Part of a small language model's weights: 12.2M parameters, normalized queries and keys.
MLP neurons of a small language model. Each row is named by its layer, matrix (gate and up: input weights; down: output weights) and neuron, and shows model dimensions 80-175. Each number is 128 + 24 x the weight over its row's rms, rounded and kept within 0 to 255. Numbers have three digits each. A neuron's up and down rows have the sign that makes its largest values positive.
Before each neuron's rows, "fires before" lists the tokens most often just after its 100 highest values on Wikipedia text that the model never trained on.

fires before: ",", ".", ";", " and"
L8.gate518:166128140128135184151190132144138136120116157129133103129093145116117141140123147091104117097118134140123130147127093102126151108195151114152130166096116117127125134124122099115089085101073187134109098115103094118145145132120159120128110136121161140133161142103130113117151145118150121136
L8.up518:147133132114163129144140175110107113101158118151144145105171148107106117124140138101096065063139141102083146151141156155118182129153124090108097150127151135129091106099134145098121115137133142129122120074098139124119153139127129145130098135140113086150154121172147115114129142118115123126
L8.down518:137123134098103117118116102152150093126129106132130127154101088107105131133155128132127179140124159144136111107105138104140081097115139112156104135142127144116139113138133115141118120113137110051125165120165096167127125153105093170163148138116108175162129143113130149154110119140136161085

fires before: ",", ".", " in", " and", " for"
L8.gate475:151073109116097177136151083158111106139128152146092111101141167120120111160131112155133072123169162132110141142116159119120148110110107122113073145082110147113127095127127124162103151129103145150113167115122122138142148137144105102139143136127145105090147083108135106103127127122126166150
L8.up475:114122109175098153134167137118096145133111153141114129146167141137141143117091151107156088124115071080155155124106181136150110171160164114142113118119150153127166124095112181078143105148146157159148145144129120134147119165119168137129141124166135167149151137173096117169159159081154159152
L8.down475:155114116129121130096124117112112093146109135134138127124125109115126098150157116120125169130161149116090154154099118187141114110150117138124107145125084140144143155134129076126091116165125133132112131068133118111161179159113106154141124120126140065132094128084187115118079129139125117084

fires before: " |", ",", ".", ";"
L6.gate190:121114146139115076137135115099128099108131124098156141104150146110171115121172149131115144151083151140168086120151107138089120151129152123149158118112120096134161099135145084170153161133120141115116159117136128130173112107123137096110124091133145160095143156107095145113123096122194083152
L6.up190:136143140122084117110102127124096095149122094148129166090178131075144075153147152134097080144108121067128127163084146136135171173140145115150139148119157112131103083112123107132163160114123134134125146035093119131159129131149135154120164137157108135111116078156122127119125131121123163149
L6.down190:122102137120138169154105172131114122107138153126093123128128107128140110154117142122168147126137133084090128154113167123122149158092132095056121123141132145130092134095123188108125159109116113105151106118106097169111179097131102144148088138131150123133149094156168118156111169136088162054

fires before: " |", " (", "=", " =", ")"
L13.gate520:134093108141141121159150086110165145131174127131128111095138141148108113124135126150118102098172161113146158125113113144167108161120163164102157137139097123098099097101124039119107150149180167121083133115124126086144126154160094119118113112142136106125113124135114151104125122126115137117
L13.up520:138144143163079128135181136103127110149123117145104155114102131129156072108159065125141114133133164121166100138133096177115098137160139136142132126129086147136146109178123072144093120131142159125111088157170112147124152093101118123109130137082116148128102106121144117116132133141124144149
L13.down520:096150156113174105115106147131132122108121133123117150153130113100153095116140141118150098152083130136140130124120133134162111119120123127173141146134121111157145129151108157086130154139126116095160108153116157153153168131124143128104115159119145197156126134166183111159129134135132115033

fires before: ",", ".", " in", " and"
L7.gate296:131088118163086148127144118163140189089128166085084131082100142109098149125129131161135089098102117104116091110113114141078125094146131138085066177079132132141149135101137161121169127161117148125129123156089121144195127114117078138102099129142141132126152090089146113129086148117147130115
L7.up296:127155081102141144144144097140132143114130109118156115114116122147163150101111137138134112108130152151126163101099117170113196164090151111165132131119112149147093093143140163102147153133110185059126189112092094156141134126169130126108146109166129100119140141147120141148136143099120119123
L7.down296:146096130135141132092137134127101106141141116125131109140189153109094091172137128111147113163152077103130120132136129108129079117195145121119113110123136131109126144110127092167127090102162112132138125045172118138111132151100103123115133136113122127156150119123097117112167093151119125132

fires before: ",", ".", " in", "\n", " and"
L7.gate334:137110147122115159133139127102119148174116188119096159138104138116080134097136153124128083136072137133139113167121130114085150109127135139088150163073119131128131152112118100183105095140171165112090143114137123151145123136119112119146103137127178155116156112127123141149119128082168120166
L7.up334:121104087122107135138117156141104082146131119122126156093179153155119101168162151097109115111158119110118153157117093134143114157145123140140131133139122192111088125099161101108141144118152141135126178108111111173096141127159108128141149105167102106105124085131132130122095114089159126117
L7.down334:078088129132089131078119143133141138147137113099126138118107130130074124196121114119117092091136169119100121129107126141145130132143148133154140123149120147103126140142159118114130112193126133103132105091122143089152161112156090142104150109104120126133101150144118125116121150149101140072

fires before: "\n", " (", ")", "\n\n", "*"
L8.gate217:139122130132127155125155106155167111140122147133069146116146157121134142126102146122152112109129090128123125129116123109136097132095159168120106133105076137106128143152130084108125141165136122113104128125079142129153111182073109096104155107118125141156147130149152094125167129083143103158
L8.up217:080111146146123106124119086130145122147145154123128113117151142099149109145140117113137135158110110121172158108157107109122137145115121153132142117131082123137136158122137100159102130085147151159145131143117151177103126101135133153156108113112134107154124138109131117112155149099151109142
L8.down217:156116121122098111128150118123125108089150102149152134148122141104156170120088132134141134128113158165122124161148146134158084075122146136170139100132111167125152109153190097113127126127073109105143138127101164129112105107097137140105132146153123160134079139191131099109163120159129122098

fires before: "\n", "=", "\n\n", "."
L6.gate300:143128084149151113138126111141131142092160132151179072146145133162108162155084148138136144118131146159091131155100149096094145138158099096085132141099089172113122136119118134127116090158118160130145137142151137113162083154137139127108118107071126161140117133122145127120078108126107127119
L6.up300:116124111166078174074124127124124072134107100144133116088125126139105129147083123081117117121171102091137164109090119161122133129109147153174092110109127106102137102148154110115112111134147116160111133122087074127097091119173134111121110146137137094121100084106117153171148158113113162142
L6.down300:120091133127128111100116107143127107094122139117170132129138162114094143174109141112136115143154144121119138120103130141115134169132156131115193124113129158137116154151123103128109120150152121155145103107185132106154092121125140117113149152129145123124110145125121153109138108114153114140